python train.py --d_model=384 --n_head=4 --head_dim=64 --vocab_size=4096 --attn_scale=0.125 --tie_embeddings=false --init="normal" --decay_fraction=1.0 --decay_shape="linear" --train_tokens=451300000
MLP neurons of a small language model. Each row is named by its layer, matrix (gate and up: input weights) and neuron, and shows model dimensions 176-239. Each number is 50 + 15 x the weight over its row's rms, rounded and kept within 0 to 99. A neuron's up and down rows have the sign that makes its largest values positive.
After each neuron's rows, "fires in" lists the words (lower case) most often at its 100 highest values on Wikipedia text that the model never trained on. A number after a token or word is its count.

L5.gate673:40 44 39 69 50 30 64 56 34 29 42 67 70 63 45 59 31 28 55 60 67 59 46 49 35 53 43 63 36 67 51 42 46 30 43 55 71 51 52 57 66 56 35 56 55 59 48 72 23 37 56 45 49 30 57 65 64 49 37 57 37 66 47 35
L5.up673:69 67 64 62 37 57 28 27 79 60 56 46 34 35 61 47 28 46 49 48 44 33 60 51 77 76 64 57 25 37 48 50 61 61 49 52 36 61 51 40 52 63 76 48 99 43 73 25 38 48 41 42 43 74 54 77 21 54 50 26 25 48 44 39
fires in: "s" 16, "his" 12, "whose" 8, "this" 6, "husband" 5, "studies" 5

L4.gate445:40 32 20 72 35 22 56 52 66 36 58 32 31 37 62 43 48 46 41 57 54 22 64 66 58 44 63 59 63 46 61 80 23 41 41 41 58 62 49 66 42 57 40 62 23 42 48 37 39 42 22 45 48 45 46 62 29 78 53 72 47 62 41 36
L4.up445:41 58 57 33 64 45 53 56 62 69 47 60 79 56 43 42 71 46 50 30 29 41 38 35 54 64 47 54 52 76 29 29 36 47 69 42 23 38 64 39 24 63 40 72 55 38 31 53 32 73 69 65 48 25 47 52 77 47 43 31 42 47 65 24
fires in: "of" 62, "hebrew" 5

L5.gate1169:71 53 28 57 59 61 76 65 47 25 33 35 50 62 48 70 46 49 64 31 86 67 26 58 16 57 46 19 74 32 58 56 76 55 36 56 73 53 54 49 41 39 54 48 59 41 57 56 61 21 52 50 33 59 47 57 32 48 47 48 21 42 46 63
L5.up1169:44 54 51 56 29 63 70 49 52 45 41 23 55 44 56 63 54 65 67 51 66 61 36 41 29 48 44 37 74 32 53 39 73 49 39 51 70 41 61 56 51 30 44 48 43 46 55 60 42 28 31 64 55 61 37 60 41 46 46 42 47 59 55 49
fires in: "new" 22, "other" 14, "different" 8, "various" 5, "own" 5, "his" 5

L6.gate1168:50 41 66 45 59 48 28 33 47 22 50 45 45 35 67 54 48 31 63 45 44 44 33 59 57 26 61 65 62 35 55 44 41 40 44 56 46 24 47 39 61 58 38 52 52 59 44 42 51 36 17 70 47 27 57 43 71 61 45 42 49 39 70 47
L6.up1168:34 55 68 28 46 75 53 38 47 32 18 42 71 37 53 71 35 06 38 28 46 52 61 46 26 76 59 52 57 59 60 71 44 49 59 38 66 41 49 56 37 46 42 61 54 65 40 49 58 46 30 61 40 68 43 59 40 59 48 44 54 25 47 53
fires in: "and" 61, "then" 5, "a" 5, "year" 4, "on" 4

L6.gate717:33 41 41 45 36 47 54 76 36 56 73 39 41 28 51 42 65 41 25 78 26 65 36 35 32 54 61 40 67 33 53 52 54 62 41 77 42 46 74 59 42 59 37 57 42 66 51 56 71 80 34 54 61 64 79 63 56 48 19 65 31 80 52 78
L6.up717:61 36 39 44 51 60 36 59 13 50 51 55 44 36 63 28 78 50 43 49 12 53 51 24 32 44 70 53 43 44 51 64 46 68 43 49 56 68 56 30 45 57 43 48 37 76 54 63 68 53 52 55 58 49 62 73 60 57 38 72 45 55 46 29
fires in: "as" 17, "became" 14, "become" 10, "considered" 7, "designated" 5, "be" 5

L6.gate119:50 63 53 42 52 58 56 72 32 52 44 73 79 61 45 61 00 53 52 34 78 44 49 46 65 38 80 49 47 46 53 28 63 31 35 65 53 37 56 43 71 47 36 40 44 91 42 39 55 37 65 46 44 60 64 65 58 73 44 51 46 33 63 44
L6.up119:49 75 64 48 47 67 56 37 65 52 50 80 76 46 38 58 44 34 66 04 43 44 66 29 42 61 38 73 67 32 63 40 71 76 60 29 50 59 44 52 31 46 45 23 70 25 47 25 53 39 53 69 40 65 67 50 55 69 61 41 13 25 38 37
fires in: "he" 46, "his" 32, "height" 4

L4.gate157:44 53 43 42 59 61 75 52 51 27 52 54 31 47 22 43 30 44 49 53 19 52 60 57 50 54 31 58 42 75 52 65 43 31 69 72 52 38 06 44 67 18 28 72 43 23 49 42 30 56 45 48 39 74 53 30 65 56 63 46 63 56 51 69
L4.up157:64 56 49 40 48 45 78 54 65 65 55 63 41 39 59 11 60 44 60 66 21 31 48 49 53 60 52 48 44 68 69 53 57 18 57 71 43 55 29 29 52 31 31 50 53 49 45 54 41 68 72 62 59 53 71 30 33 64 40 40 55 45 23 53
fires in: "born" 22, "life" 14, "marriage" 5, "husband" 5, "up" 4, "married" 4

L6.gate1190:57 59 60 25 60 38 43 41 65 56 45 56 79 75 63 34 59 42 44 44 63 50 38 77 43 54 46 41 41 18 37 41 33 71 55 48 52 15 42 45 53 37 37 43 71 38 49 66 51 64 38 74 58 56 52 24 32 70 57 18 42 48 56 45
L6.up1190:49 51 55 58 40 47 48 26 59 23 51 83 71 60 52 25 49 40 56 41 58 57 37 54 48 65 58 52 69 51 57 64 41 70 31 52 74 41 45 55 65 39 49 45 48 50 58 57 54 46 38 64 82 45 64 58 76 34 78 24 21 45 59 37
fires in: "and" 84

L4.gate220:53 62 36 54 60 50 59 43 42 69 34 28 31 37 49 65 57 31 58 57 27 42 50 42 57 60 24 57 52 49 48 69 54 74 62 67 45 42 33 71 35 60 37 58 51 90 29 29 40 33 48 51 51 56 66 36 53 50 39 63 36 66 41 95
L4.up220:33 51 63 62 46 60 45 49 31 71 46 26 52 48 62 45 57 58 58 24 30 63 55 45 69 70 44 72 79 51 35 33 42 66 52 99 47 42 31 48 33 28 35 47 23 64 56 47 51 36 54 23 29 30 43 42 43 45 48 51 58 78 48 64
fires in: "with" 66, "married" 12

L5.gate523:38 68 37 37 35 40 69 43 65 68 44 62 67 34 45 61 51 77 59 35 63 49 66 65 40 73 19 54 55 58 60 48 70 64 57 45 41 62 41 31 47 58 35 44 09 30 55 37 62 58 52 51 35 66 61 64 52 63 45 77 74 26 49 42
L5.up523:23 51 77 50 36 41 60 64 33 52 53 57 65 62 39 52 38 42 30 71 63 46 48 70 48 33 51 68 58 68 45 39 56 56 28 15 36 42 45 46 35 34 63 61 46 09 45 27 27 46 21 54 56 75 63 53 61 62 50 43 38 47 52 45
fires in: "of" 17, "not" 11, "his" 10, "and" 10, "from" 7